config.yaml
num_hidden_layers: 12
hidden_size: 256
num_attention_heads: 4
num_key_value_heads: 4
head_dim: 64
intermediate_size: 704
vocab_size: 8192
hidden_act: "swiglu"
norm: "rmsnorm"
norm_place: "pre"
norm_eps: 1e-05
positions: "learned"
qk_norm: false
attn_scale: 0.125
bias: "none"
tie_word_embeddings: false
parallel_block: false
init: "trunc"
init_std_qkv: 0.0262
init_std_o: 0.0
init_std_up: 0.0262
init_std_down: 0.0
optimizer: "muon"
learning_rate: 0.00917
lr_mult_down: 2.0
beta1: 0.95
lr_head: 0.00958
max_grad_norm: 2.0
warmup_steps: 200
schedule: "wsd"
decay_fraction: 0.716
decay_shape: "pow"
final_lr_fraction: 0.0
batch_tokens: 131072
max_seq_len: 1024
doc_mask: true
train_tokens: 461100000
max_steps: 3518
dataset: "wikipedia_en"
MLP neurons of a small language model. Each row is named by its layer, matrix (gate and up: input weights) and neuron, and shows model dimensions 48-143. Each number is 200 + 40 x the weight over its row's rms, rounded and kept within 0 to 999. A neuron's up and down rows have the sign that makes its largest values positive.
After each neuron's rows, "fires after" lists the tokens most often just before its 100 highest values on Wikipedia text that the model never trained on. A number after a token or word is its count.

L9.gate63,154,228,268,148,213,228,191,234,156,291,181,270,278,257,216,223,184,196,138,151,193,209,179,151,168,230,135,223,265,208,180,178,229,204,177,223,248,217,255,215,208,192,244,238,183,179,215,223,198,211,179,192,175,252,203,213,128,165,230,209,206,174,223,175,184,207,202,251,246,121,192,183,160,230,238,171,202,183,251,247,209,239,157,235,181,182,149,183,227,173,198,177,258,232,189,180
L9.up63,152,175,216,233,202,173,238,263,168,267,184,192,216,214,86,259,155,187,155,204,239,155,226,132,168,226,182,186,252,160,278,223,225,261,159,228,172,241,214,238,215,270,141,216,266,167,135,136,176,226,205,192,203,237,154,155,179,199,278,314,227,199,198,153,176,200,218,171,219,217,273,179,192,183,255,136,167,200,175,172,237,162,209,174,227,208,202,172,214,241,230,132,262,297,201,138
fires after: "|" 92, "-" 8

L5.gate131,166,194,233,166,243,201,231,224,221,249,221,184,191,193,146,146,195,222,227,250,285,180,197,207,220,222,254,233,235,209,176,231,231,210,214,228,233,157,248,171,221,80,139,206,225,175,232,143,226,177,215,249,132,249,179,197,248,154,213,269,243,249,228,213,270,193,221,214,226,213,191,205,170,200,214,141,224,175,219,201,222,191,158,183,189,265,163,213,252,183,246,166,184,207,185,195
L5.up131,186,254,242,245,218,214,221,258,207,266,241,231,205,138,292,144,187,176,223,200,210,225,170,220,264,211,248,239,171,180,233,156,190,169,170,271,157,231,215,210,171,179,168,211,194,267,246,211,198,222,206,175,197,277,180,227,256,233,241,203,224,165,206,220,225,224,173,205,160,175,286,148,190,171,184,157,300,218,289,201,181,202,214,275,175,300,139,213,246,169,217,237,211,228,187,267
fires after: " the" 55, " young" 4, " long" 4

L5.gate32,212,109,156,197,199,176,234,83,169,173,203,159,192,220,154,183,229,208,190,240,204,250,187,189,185,197,209,234,214,302,204,179,166,228,259,241,207,212,135,215,145,236,233,178,197,171,239,183,199,206,246,179,289,204,219,283,157,199,243,203,200,221,192,237,224,205,254,151,258,202,182,200,209,151,233,233,267,165,253,191,190,254,179,169,177,160,116,163,270,246,222,279,211,106,204,224
L5.up32,210,215,220,248,207,211,140,118,252,202,191,220,225,235,210,118,227,241,221,170,171,195,183,188,207,158,181,196,160,149,165,201,210,167,177,194,160,259,143,218,216,204,257,197,187,199,199,211,212,158,153,181,228,215,224,270,231,213,209,193,225,215,180,175,117,139,157,216,219,251,244,227,165,219,219,43,206,183,227,267,218,204,266,235,263,120,206,198,212,125,137,226,205,222,179,192
fires after: " the" 45, "19" 7, "1" 5

L7.gate619,188,213,162,227,200,214,276,200,159,176,206,196,232,143,259,182,176,229,213,217,170,135,185,217,289,226,179,185,201,179,222,173,253,212,193,127,212,185,279,241,161,190,175,220,139,150,245,144,193,276,145,144,158,243,252,183,197,161,185,223,170,180,225,120,131,159,237,138,205,177,205,180,170,207,238,137,227,229,189,185,236,94,110,194,213,221,244,198,147,249,190,171,188,161,181,191
L7.up619,229,216,145,250,339,104,175,191,203,147,176,220,202,198,219,181,211,198,186,101,261,169,153,210,254,277,220,210,211,189,257,156,270,192,167,212,196,77,218,147,224,165,202,220,117,242,137,252,195,177,217,181,204,144,214,191,214,156,176,231,207,156,191,185,251,187,189,198,190,194,225,222,238,246,211,257,141,187,182,222,257,224,219,167,202,86,205,248,141,212,126,216,178,228,241,225
fires after: " |" 29, "|" 19, " Candidate" 19, ";" 4

L9.gate75,223,231,183,179,224,199,185,140,172,150,245,196,197,197,179,121,245,143,230,238,98,280,98,171,210,257,184,192,172,198,259,224,170,154,192,179,216,231,237,229,185,143,186,202,198,161,199,189,124,187,248,191,221,182,224,198,178,233,210,237,254,178,199,240,125,158,178,306,168,144,145,218,232,148,243,272,192,204,242,238,119,198,209,339,193,259,252,210,142,174,212,127,226,250,227,200
L9.up75,213,224,139,166,211,179,216,106,248,153,125,209,263,181,168,233,191,190,243,217,204,263,171,130,224,237,212,133,267,220,153,256,218,185,257,236,185,215,223,270,157,99,177,211,235,189,224,155,200,269,222,160,202,142,155,111,186,218,170,227,208,158,267,206,173,148,152,214,132,194,279,184,182,151,242,207,174,143,182,185,227,191,169,201,196,236,238,240,238,194,260,264,208,140,233,197
fires after: " the" 26, " of" 10, " a" 8, " an" 6, " his" 4, " The" 4

L4.gate634,202,288,253,254,208,228,140,182,173,206,185,145,216,161,145,254,108,154,264,224,198,230,190,169,216,201,162,206,226,251,238,194,217,196,186,224,211,173,189,242,221,201,254,249,133,195,175,206,255,220,293,120,196,228,209,155,169,159,207,180,197,261,171,270,172,151,245,155,182,176,143,206,171,108,187,282,161,239,199,283,160,209,216,244,162,281,234,207,179,184,181,182,213,232,177,185
L4.up634,155,236,206,151,213,197,211,159,157,184,153,192,244,173,185,204,159,180,222,217,188,217,260,158,158,175,161,236,223,245,226,147,196,209,224,231,324,150,180,221,145,138,214,249,234,234,215,212,230,205,323,178,196,212,224,198,161,256,255,247,209,169,174,240,168,214,256,172,217,190,142,270,129,148,82,233,164,161,194,228,115,235,212,236,161,216,232,232,177,218,169,227,195,208,217,174
fires after: " the" 28, " a" 16, " of" 8, " his" 4

L5.gate542,219,221,183,158,266,234,199,85,181,148,213,212,210,177,239,148,250,210,143,239,242,200,205,99,272,162,192,184,194,196,190,218,277,139,184,195,260,259,152,162,192,220,233,209,207,187,232,237,206,151,229,170,225,270,206,175,200,205,154,205,154,177,166,102,232,147,201,167,161,217,247,181,167,164,214,189,204,217,155,190,183,239,218,184,182,170,144,196,188,250,213,185,186,229,120,263
L5.up542,161,139,263,241,187,226,131,178,221,147,200,106,200,219,156,234,161,166,274,196,194,217,69,209,207,126,188,329,192,127,141,176,160,203,160,203,150,264,227,168,223,206,255,216,210,138,174,180,226,89,189,147,173,265,190,177,217,180,177,151,155,232,182,192,208,254,236,215,213,246,205,209,222,221,185,219,111,203,250,200,171,272,190,186,205,191,143,149,208,163,264,247,225,182,183,227
fires after: " |" 22, "0" 15, "4" 7, "3" 7, "1" 7, "2" 6

L3.gate314,136,190,224,164,253,156,203,240,179,326,168,195,285,201,153,147,184,201,253,194,209,140,154,151,182,194,171,207,241,240,207,232,271,205,220,235,172,215,210,149,127,227,266,245,178,193,204,191,201,297,265,157,170,170,220,180,134,192,201,206,232,202,239,236,161,122,176,186,157,150,236,201,223,183,224,214,272,214,171,140,237,194,165,149,166,230,242,272,165,208,198,136,161,205,227,246
L3.up314,147,252,243,147,190,169,167,237,166,228,198,185,223,150,87,200,230,192,207,149,207,164,122,148,164,198,156,249,231,223,175,181,261,202,183,183,147,194,170,146,168,245,271,186,182,208,175,192,199,237,189,118,222,246,152,215,126,112,234,195,169,195,207,179,313,121,176,178,150,170,238,216,203,222,250,245,162,205,212,146,210,165,203,177,234,242,270,223,128,263,220,166,174,189,215,233
fires after: " |" 41, " was" 7, "|" 6, " Al" 6, "-" 4

L9.gate669,163,179,162,183,113,222,206,141,146,194,157,186,230,196,275,209,185,252,185,244,146,194,151,208,240,196,182,183,215,142,259,203,152,198,131,235,259,130,214,249,166,234,224,224,132,264,253,178,232,188,168,224,104,184,197,231,162,219,150,241,216,252,235,188,225,237,181,150,191,238,213,225,142,146,181,194,187,166,226,121,115,144,163,228,167,231,228,198,195,171,207,248,184,180,210,199
L9.up669,200,198,262,227,246,222,252,207,255,237,237,211,137,222,205,194,206,208,203,187,136,134,169,164,199,247,250,195,145,214,189,244,205,195,196,225,149,201,208,174,207,228,223,176,173,184,183,181,191,258,210,144,245,169,194,246,202,103,178,173,227,174,170,165,196,218,242,211,155,162,164,192,124,178,245,198,199,228,115,118,189,214,251,233,208,201,187,160,199,140,244,211,198,160,181,139
fires after: "|" 45, "\n" 18, "=" 9, "  " 4

L9.gate151,193,183,208,176,173,184,142,268,298,172,239,193,193,154,127,227,228,215,191,255,187,201,205,255,259,170,263,239,254,146,286,254,227,158,230,182,225,245,156,218,222,192,234,176,215,208,168,145,231,216,159,144,216,213,156,141,190,258,215,192,151,188,181,183,221,178,183,262,153,186,247,196,231,248,220,90,215,127,136,203,211,212,159,211,175,216,180,174,177,209,255,186,192,221,247,110
L9.up151,250,161,228,150,219,161,169,196,207,187,118,236,153,241,168,181,183,194,203,250,304,181,188,201,206,154,165,193,234,173,191,271,240,263,230,210,148,148,224,155,170,260,198,261,254,245,179,190,263,241,195,217,197,199,241,141,185,272,216,207,169,260,188,205,231,233,184,192,160,177,247,181,254,149,203,167,242,236,224,175,204,205,262,185,213,183,187,231,181,225,65,174,214,232,227,224
fires after: " on" 25, "On" 14, " On" 8, "De" 6, " a" 4

L5.gate443,224,176,201,198,231,218,162,183,244,173,195,278,167,209,112,199,193,240,209,184,176,206,246,195,191,188,191,189,193,194,307,201,176,259,171,129,215,242,100,140,200,170,171,242,176,90,255,222,150,194,214,185,222,227,193,213,203,296,185,175,203,249,154,201,197,185,182,142,176,261,221,152,243,204,170,186,233,230,206,239,147,244,201,173,215,165,229,223,246,216,126,189,202,305,206,181
L5.up443,274,210,167,155,179,230,166,131,230,202,154,200,191,229,192,167,154,230,221,246,205,174,190,229,137,253,247,209,226,258,303,300,202,223,199,153,162,172,174,239,178,211,220,143,205,218,135,236,241,220,201,168,127,193,179,128,214,202,121,252,207,224,226,234,272,274,196,243,188,156,295,187,133,262,182,193,215,201,242,218,185,217,132,179,181,196,237,248,199,233,204,245,219,223,124,257
fires after: " the" 32, " a" 24

L9.gate494,192,132,207,195,179,184,182,263,221,300,185,196,222,139,116,173,187,151,165,169,228,199,243,227,200,295,174,71,211,218,188,253,193,224,223,215,241,275,220,185,189,240,187,188,218,163,227,256,203,202,221,231,175,172,237,175,156,209,208,187,232,191,165,250,227,164,331,189,182,198,233,97,161,255,227,188,176,162,165,130,150,143,266,255,196,174,205,186,187,233,270,132,224,227,234,103
L9.up494,190,100,163,195,229,219,209,210,133,198,266,220,244,122,188,206,265,171,242,143,196,177,200,187,203,238,181,285,244,200,174,232,181,131,238,287,250,217,211,224,156,201,198,178,272,171,181,257,128,178,254,183,223,269,214,177,141,173,236,137,180,256,186,211,225,248,171,231,167,132,250,239,150,237,252,126,172,249,232,287,240,243,204,197,105,206,157,227,240,176,261,190,156,199,245,179
fires after: "|" 57, "-" 27, " All" 5

L7.gate217,290,160,172,202,133,235,185,236,161,307,174,239,205,209,145,191,237,213,137,179,216,219,227,127,204,196,223,251,269,249,232,252,334,193,227,245,198,199,202,275,169,211,238,176,230,172,257,212,184,383,233,173,203,232,253,117,185,214,286,200,192,183,149,164,189,170,242,137,215,185,258,200,182,216,251,224,224,217,200,186,184,159,200,191,254,165,217,260,205,210,224,140,164,133,238,219
L7.up217,144,198,220,146,171,258,208,195,159,280,162,207,203,194,187,163,143,154,199,199,194,200,208,212,212,234,149,248,188,140,249,236,264,234,137,251,163,159,150,187,198,241,226,194,250,167,195,246,201,214,291,164,180,276,211,169,143,143,186,146,173,208,169,90,260,222,219,189,225,247,202,196,218,257,270,176,226,218,233,197,184,171,189,227,172,164,189,213,202,193,199,136,227,203,171,114
fires after: "|" 100

L7.gate617,215,149,184,164,246,259,93,258,208,124,215,90,230,196,237,170,170,167,277,294,214,210,224,171,258,193,197,220,182,214,162,204,225,219,239,213,188,246,234,270,237,213,240,225,203,206,149,172,225,160,185,169,188,160,177,174,224,185,181,181,223,196,211,190,195,156,211,255,202,200,196,222,150,158,226,236,247,180,217,206,144,237,159,204,157,240,203,211,208,167,257,142,238,232,234,197
L7.up617,240,134,258,229,244,196,231,228,225,197,236,220,295,151,90,193,138,160,109,243,221,195,196,157,243,182,267,177,233,229,206,159,203,226,233,222,228,253,208,179,209,221,241,177,196,154,177,188,221,252,211,230,245,155,247,199,205,193,257,183,237,168,226,252,237,205,218,226,264,182,261,201,218,184,177,251,163,197,245,167,187,181,241,214,184,168,163,179,204,208,287,164,194,243,172,210
fires after: "=" 22, " in" 12, " to" 12, " In" 4, "In" 4, "," 4

L4.gate380,275,127,174,242,241,167,191,166,190,221,246,190,217,191,179,192,201,231,138,219,195,187,225,227,183,204,233,225,216,149,263,220,181,239,237,221,218,199,210,206,134,141,234,204,244,182,241,183,177,176,247,255,166,224,195,320,140,228,223,298,264,179,190,165,250,197,181,261,214,208,261,184,201,198,219,134,236,231,181,255,176,211,171,271,219,169,102,235,277,203,228,257,233,173,163,238
L4.up380,217,160,196,264,239,205,175,188,227,178,188,158,205,187,240,146,208,146,165,189,250,220,265,264,116,202,205,239,185,125,237,147,165,190,231,243,192,174,163,188,221,238,233,247,186,176,251,180,177,204,235,233,236,289,206,236,186,261,243,216,260,136,212,233,245,189,213,179,161,219,233,220,205,204,264,248,212,223,225,190,143,195,189,184,172,308,122,256,238,151,179,216,263,116,215,159
fires after: " the" 77, " The" 5

L3.gate354,218,196,252,256,198,178,205,199,215,260,189,197,211,206,252,217,154,165,191,228,169,112,204,192,173,106,182,244,148,206,155,147,230,135,180,179,245,260,195,196,180,290,206,167,238,162,184,171,230,140,185,150,253,172,127,214,176,169,267,208,160,164,299,114,271,191,187,273,246,162,208,254,242,197,223,147,305,227,250,278,177,225,171,251,224,158,190,93,214,177,133,178,223,266,202,162
L3.up354,265,242,207,203,197,154,238,196,178,230,194,108,148,173,242,167,166,169,246,254,159,189,167,219,185,157,182,96,197,239,208,186,212,142,197,154,96,183,197,242,197,200,203,183,212,192,192,158,242,240,174,154,185,218,228,107,206,237,174,208,180,181,238,212,204,281,193,191,254,221,141,211,255,267,288,138,265,191,205,235,214,169,117,214,186,204,181,192,198,148,163,210,172,201,242,221
fires after: " |" 38, "|" 24, "  " 9, "-" 8

L5.gate405,207,167,135,174,168,205,178,155,277,123,274,238,181,192,281,225,257,200,173,208,176,185,211,210,161,171,196,226,191,89,209,200,229,151,206,215,218,239,184,183,273,291,170,230,275,197,267,268,147,232,151,222,227,258,171,149,209,236,230,213,169,278,227,234,204,156,216,195,127,212,198,180,208,210,273,230,227,206,192,173,211,121,230,218,228,246,142,205,179,191,161,229,227,156,204,234
L5.up405,210,171,234,244,180,196,190,163,245,205,134,209,238,238,187,258,218,180,249,160,192,137,227,231,162,230,200,245,227,202,226,201,266,222,177,223,214,153,191,167,193,210,224,194,234,216,203,291,156,219,200,95,213,169,222,185,210,154,251,220,134,254,193,201,202,275,179,224,80,227,187,252,161,177,184,194,172,161,210,174,216,208,269,184,151,160,188,171,116,190,116,150,179,186,197,195
fires after: "\n" 33, "\n\n" 32, "-" 23, " |" 6, "PS" 4

L5.gate353,217,155,233,196,239,216,186,243,196,103,155,230,288,182,183,151,132,175,208,196,160,243,211,150,228,143,238,222,132,203,175,231,200,245,221,238,247,223,212,141,249,247,211,185,170,157,249,211,204,263,238,196,220,202,165,210,136,155,183,209,193,135,165,256,249,211,195,223,218,125,133,207,231,206,180,150,158,191,196,208,158,261,196,167,256,235,187,203,240,199,206,250,258,231,271,182
L5.up353,241,248,191,234,241,192,141,182,239,176,109,230,222,122,143,187,142,229,196,275,127,255,187,146,246,181,197,196,215,169,192,249,304,242,192,188,220,214,203,224,174,201,210,210,208,145,186,138,241,303,214,75,176,189,131,182,205,221,248,191,213,234,201,154,213,226,172,312,205,163,180,182,184,216,234,238,179,178,175,178,207,218,216,211,270,180,241,198,159,172,284,139,196,251,204,153
fires after: " U" 16, " A" 14, " C" 10, " E" 8, " a" 7, " S" 6

L9.gate117,222,174,192,126,192,189,142,161,225,191,236,212,203,226,223,109,250,259,192,204,197,205,199,212,210,119,168,151,148,240,156,166,126,286,176,207,281,219,232,152,145,135,273,216,202,180,174,236,177,157,118,206,176,117,242,235,205,210,211,197,257,188,155,192,188,216,195,213,289,227,186,254,243,152,235,151,189,213,250,202,242,189,251,202,182,203,152,214,216,271,209,159,225,81,172,209
L9.up117,181,196,175,249,165,149,122,254,210,236,217,173,177,242,182,182,177,179,220,223,181,218,169,242,205,237,166,188,211,179,213,138,185,227,177,165,216,143,197,180,233,150,182,193,171,193,244,172,117,118,203,139,242,232,159,268,174,167,263,233,145,209,172,230,178,172,232,212,230,234,197,272,153,185,181,253,101,118,165,210,210,173,213,246,249,187,299,174,205,125,133,229,262,148,212,233
fires after: " the" 37, " that" 11, " Mr" 8, " of" 8, " if" 4

L5.gate621,182,195,222,152,167,241,198,231,139,222,170,172,174,171,210,192,163,165,266,292,224,206,253,256,231,205,221,208,122,330,129,160,205,215,226,205,210,245,290,232,202,237,205,212,262,287,217,181,227,131,145,190,231,268,217,158,183,199,187,185,202,177,212,222,218,259,166,132,190,196,138,217,143,222,146,197,165,202,213,199,119,148,164,186,254,279,215,193,188,217,242,155,196,170,180,188
L5.up621,199,167,190,204,201,177,220,252,221,257,205,229,237,227,183,187,146,235,217,235,168,193,165,161,183,217,223,190,177,164,167,153,173,222,254,189,159,165,230,211,225,199,219,172,216,280,113,218,191,110,266,266,168,260,258,156,227,203,177,234,198,151,220,260,186,203,203,194,213,155,141,75,274,205,196,134,237,221,199,171,212,228,214,198,200,273,206,270,192,132,234,200,261,191,255,142
fires after: " member" 20, " to" 16, " out" 13, " part" 7, " consists" 5

L7.gate349,219,257,188,159,286,186,183,182,186,192,184,191,191,222,236,226,187,117,263,178,192,229,174,204,239,123,209,229,151,161,203,96,226,215,193,159,194,181,220,214,176,250,170,261,157,221,205,205,267,168,149,264,240,182,200,237,165,184,174,188,210,194,203,175,321,254,150,235,254,231,174,170,172,202,168,163,242,231,186,218,249,152,228,196,168,270,122,173,178,240,126,188,198,195,290,177
L7.up349,165,254,177,193,267,256,176,89,231,206,164,174,137,156,204,224,195,228,186,258,208,142,221,179,215,222,118,158,199,175,265,243,182,224,169,153,160,209,221,234,166,274,202,82,219,205,221,224,167,267,113,156,218,272,162,216,169,158,194,215,202,180,249,197,221,255,217,243,203,195,234,182,239,213,177,219,258,170,214,208,202,164,197,205,155,160,154,215,185,218,241,259,193,183,197,216
fires after: " is" 38, "," 27, " was" 12, " an" 4, ")" 4

L7.gate465,211,173,242,185,274,193,209,119,145,265,120,167,201,169,140,180,90,260,160,224,176,271,223,208,195,212,222,291,206,159,194,222,217,247,226,263,223,258,165,143,200,206,208,193,227,179,175,172,194,137,233,197,233,226,126,122,212,262,235,255,233,170,201,204,189,132,256,176,207,245,165,237,187,239,267,178,227,224,257,222,156,200,217,283,193,259,176,260,241,246,242,175,213,240,253,186
L7.up465,182,159,174,154,322,201,251,179,180,230,207,214,272,160,75,187,188,172,211,211,185,183,212,220,237,206,184,256,211,152,246,286,317,243,184,283,193,181,257,138,145,208,204,228,298,148,161,172,161,251,250,128,202,234,133,142,175,99,277,196,250,222,208,212,187,155,168,199,173,156,150,244,172,209,241,127,227,112,211,214,239,188,153,226,188,249,184,240,266,304,249,130,258,214,236,157
fires after: "|" 100

L9.gate99,196,175,265,261,240,131,152,195,196,212,210,248,236,235,197,203,220,195,170,188,167,149,182,210,203,167,231,192,184,245,250,201,144,173,196,118,262,238,185,201,209,244,142,218,227,156,223,233,182,274,207,229,263,181,151,141,202,234,241,255,191,188,240,205,195,186,210,188,211,219,189,237,183,215,184,241,235,179,217,196,202,229,206,186,219,218,222,227,221,240,153,146,228,239,285,171
L9.up99,251,199,218,219,175,185,141,189,65,194,194,199,220,268,243,207,167,226,251,197,233,167,284,178,246,193,197,146,277,157,209,170,179,158,218,198,254,186,214,240,195,202,217,143,189,243,206,237,181,275,194,199,183,223,167,168,211,267,180,191,174,185,209,158,245,263,186,196,208,191,215,183,194,201,189,188,301,181,223,274,195,184,264,229,188,167,278,236,205,214,148,213,151,156,186,171
fires after: "  " 50, "|" 28, " |" 11

L9.gate551,227,222,169,184,176,169,239,205,170,158,211,212,146,219,233,280,181,193,195,262,210,217,238,186,218,179,259,184,166,289,230,220,198,161,158,198,163,149,218,190,174,196,166,179,227,145,205,159,213,167,222,197,134,278,222,208,243,165,183,192,239,156,231,155,235,154,206,180,248,289,258,220,125,209,215,134,169,160,122,225,161,214,244,178,189,216,148,135,155,235,198,251,203,145,236,195
L9.up551,208,219,222,145,134,193,208,249,170,207,245,175,210,222,196,247,153,236,212,210,161,234,214,193,268,188,170,181,136,276,215,212,191,156,183,220,224,242,144,163,269,180,227,186,216,79,182,153,99,118,250,195,213,208,278,148,238,201,230,263,164,149,189,217,210,280,196,104,245,234,170,203,205,217,254,204,235,204,128,204,216,168,243,221,253,232,165,155,131,202,206,173,219,217,211,214
fires after: " was" 19, " of" 17, " is" 9, "'" 8, " as" 5

L4.gate440,244,266,265,202,222,161,200,174,231,143,214,207,202,183,188,214,152,160,208,150,164,232,171,132,196,239,309,136,198,67,159,204,162,247,226,181,233,244,194,221,213,259,278,204,229,232,269,209,230,140,229,192,224,224,159,203,147,263,167,193,164,252,219,157,254,240,230,210,164,196,208,160,225,228,206,236,261,230,159,206,208,216,214,184,207,204,182,202,189,164,193,238,210,239,274,220
L4.up440,214,280,198,257,335,232,164,172,182,147,201,213,80,226,192,268,116,238,168,267,170,221,184,151,158,176,180,210,202,208,153,213,129,183,207,188,184,192,193,234,192,234,221,239,211,216,216,171,193,192,215,138,238,212,193,221,200,167,189,204,176,211,213,185,97,224,287,169,176,178,156,145,227,170,188,142,220,240,166,199,99,192,154,178,271,74,218,238,216,132,213,232,179,289,234,190
fires after: "." 21, ";" 14, ")" 11, "," 10, "W" 5

L7.gate119,195,273,247,164,123,205,177,253,192,241,250,177,240,232,250,155,188,195,257,182,201,262,163,166,240,210,182,174,236,182,196,189,194,210,153,187,251,162,163,223,197,211,191,211,210,179,191,262,227,170,205,199,235,256,184,160,113,195,221,200,149,156,194,144,244,163,168,176,173,233,133,167,132,216,223,137,179,199,212,176,136,225,230,192,206,205,208,148,196,138,211,178,189,208,151,208
L7.up119,281,215,165,172,137,227,176,190,215,247,182,152,204,209,265,195,169,194,230,254,244,156,171,170,212,222,213,152,198,204,167,222,218,219,126,181,249,145,237,154,231,194,278,224,235,171,107,190,210,180,162,123,216,212,264,146,169,156,224,215,208,195,190,186,170,197,207,210,266,188,210,209,214,274,260,179,223,132,271,243,209,215,158,153,210,176,225,244,248,227,223,113,246,211,260,249
fires after: " |" 59, ";" 8, "|" 8, " the" 4

L9.gate468,168,218,220,162,166,208,200,201,235,173,176,193,206,177,268,133,53,216,316,226,158,194,186,259,294,171,212,190,178,224,179,182,289,218,171,165,196,233,211,228,207,185,189,225,261,187,232,221,169,201,185,276,89,183,200,144,236,189,212,176,224,172,204,182,264,169,217,207,161,168,124,195,232,125,212,196,162,238,275,191,173,204,167,238,187,156,119,238,186,207,156,215,207,174,194,216
L9.up468,251,100,218,192,171,234,176,185,175,270,229,233,149,215,267,145,224,191,251,281,143,273,183,242,227,180,228,197,181,218,182,137,225,194,169,192,286,145,245,219,279,199,208,179,91,220,199,128,207,166,220,188,167,118,212,199,187,161,184,238,274,221,230,181,227,182,215,170,195,234,179,183,260,192,185,212,203,200,213,143,157,166,170,255,254,185,225,206,213,240,141,178,191,177,250,195
fires after: "|" 45, " |" 37, "\n" 6, "." 5

L7.gate631,150,196,231,199,162,185,193,222,211,190,208,176,198,231,281,268,139,187,168,234,183,219,177,201,216,171,200,236,202,172,233,200,257,175,197,287,183,205,142,181,244,168,238,182,246,191,294,296,219,191,162,278,172,177,116,293,194,207,259,199,215,182,214,150,269,285,210,177,189,153,173,251,204,78,180,213,194,154,249,141,181,148,228,192,237,226,124,201,222,173,199,220,189,224,204,186
L7.up631,222,207,195,276,192,193,129,170,164,191,158,235,158,251,246,214,178,226,180,224,199,218,227,158,216,210,166,244,213,190,188,191,306,216,168,204,189,187,303,190,221,139,169,183,156,164,156,198,170,151,198,165,170,228,172,226,145,150,268,191,200,173,245,127,163,196,175,215,131,193,203,280,245,115,162,250,228,174,204,150,293,182,262,184,181,242,134,206,215,166,193,145,149,240,153,209
fires after: "  " 24, "\n" 23, " |" 20, "|" 6

L9.gate446,187,227,227,242,111,227,227,221,133,294,240,194,146,188,251,182,170,219,193,174,131,164,142,288,265,289,173,199,200,190,131,258,282,255,203,233,148,147,237,180,177,212,184,175,145,200,176,157,173,225,118,173,222,189,220,229,199,169,251,158,219,228,164,192,185,160,206,201,174,212,199,181,177,133,176,157,195,199,220,184,217,194,246,251,168,195,247,167,188,234,212,242,221,248,152,239
L9.up446,197,246,218,251,284,197,215,283,292,186,263,246,208,205,152,213,179,260,206,226,261,237,279,168,184,177,189,280,156,171,163,165,172,260,233,241,192,237,208,270,152,152,273,173,176,210,161,288,161,228,169,216,171,178,164,226,179,141,197,212,174,158,193,158,230,183,194,249,178,193,270,206,284,237,253,172,188,207,158,101,215,194,268,196,186,159,211,200,175,200,153,190,215,150,174,174
fires after: "|" 61, "-" 38

L5.gate112,196,138,170,225,238,172,221,117,233,258,152,284,207,181,217,224,189,204,210,240,140,168,243,247,172,152,213,208,226,140,263,194,158,236,188,246,233,275,207,198,114,126,207,238,259,203,259,217,190,233,223,188,143,158,193,140,197,281,201,188,181,199,211,211,220,255,216,234,238,197,281,213,180,182,241,197,218,214,216,164,260,217,188,257,186,197,179,241,178,199,327,191,207,205,180,207
L5.up112,252,172,160,183,137,184,211,181,195,199,252,238,195,210,244,222,212,222,204,112,245,147,226,170,180,216,168,233,259,179,249,211,245,207,190,181,266,178,167,266,252,224,210,196,160,242,249,191,225,237,168,141,189,266,240,180,160,327,279,242,191,190,194,238,137,260,206,207,83,270,239,212,218,237,178,149,202,155,289,204,234,140,211,141,219,206,175,154,139,139,215,223,274,258,150,190
fires after: " the" 68, "The" 9

L5.gate282,167,187,178,188,152,228,108,231,156,169,256,159,219,145,227,211,227,225,191,199,207,248,91,267,260,194,212,172,171,169,173,201,317,224,180,191,204,278,178,285,129,205,208,182,140,157,149,165,287,187,211,201,259,213,231,169,222,195,198,159,233,192,214,208,229,188,205,157,221,183,265,188,192,198,305,205,206,177,206,257,121,217,253,224,178,165,187,234,217,228,210,191,152,178,219,230
L5.up282,165,199,233,253,282,228,298,245,192,158,217,224,231,279,179,258,198,220,161,252,232,110,217,203,235,296,283,214,175,259,232,230,231,199,202,200,185,155,223,172,214,199,239,283,194,257,193,234,264,187,147,203,175,210,228,206,166,241,243,228,234,182,172,159,165,194,214,292,212,179,220,212,242,174,159,187,243,166,249,163,166,211,187,228,152,216,175,168,128,244,125,208,214,181,156,160
fires after: " in" 22, " the" 21, " of" 15, " on" 8, " to" 4

L7.gate280,218,225,199,183,236,172,175,237,270,141,211,227,160,138,208,204,217,230,189,260,199,278,173,169,264,197,249,216,227,239,290,239,186,203,197,217,232,155,144,271,202,159,217,165,198,246,152,241,190,153,214,230,238,153,176,175,165,217,190,256,181,130,210,169,194,155,186,162,173,152,187,214,224,240,182,164,101,183,214,202,105,221,211,186,217,177,164,212,223,272,138,223,208,237,239,157
L7.up280,201,257,229,232,222,196,181,198,240,226,210,191,200,201,94,251,183,248,208,211,128,200,218,223,237,217,163,234,216,353,197,253,236,209,156,172,202,136,213,273,170,193,220,182,236,176,277,129,202,293,174,229,139,169,180,173,164,239,202,219,182,147,208,174,217,241,208,251,248,197,306,190,237,221,166,144,181,210,206,198,238,219,116,185,167,262,151,207,115,220,170,182,220,262,199,195
fires after: " a" 47, " the" 16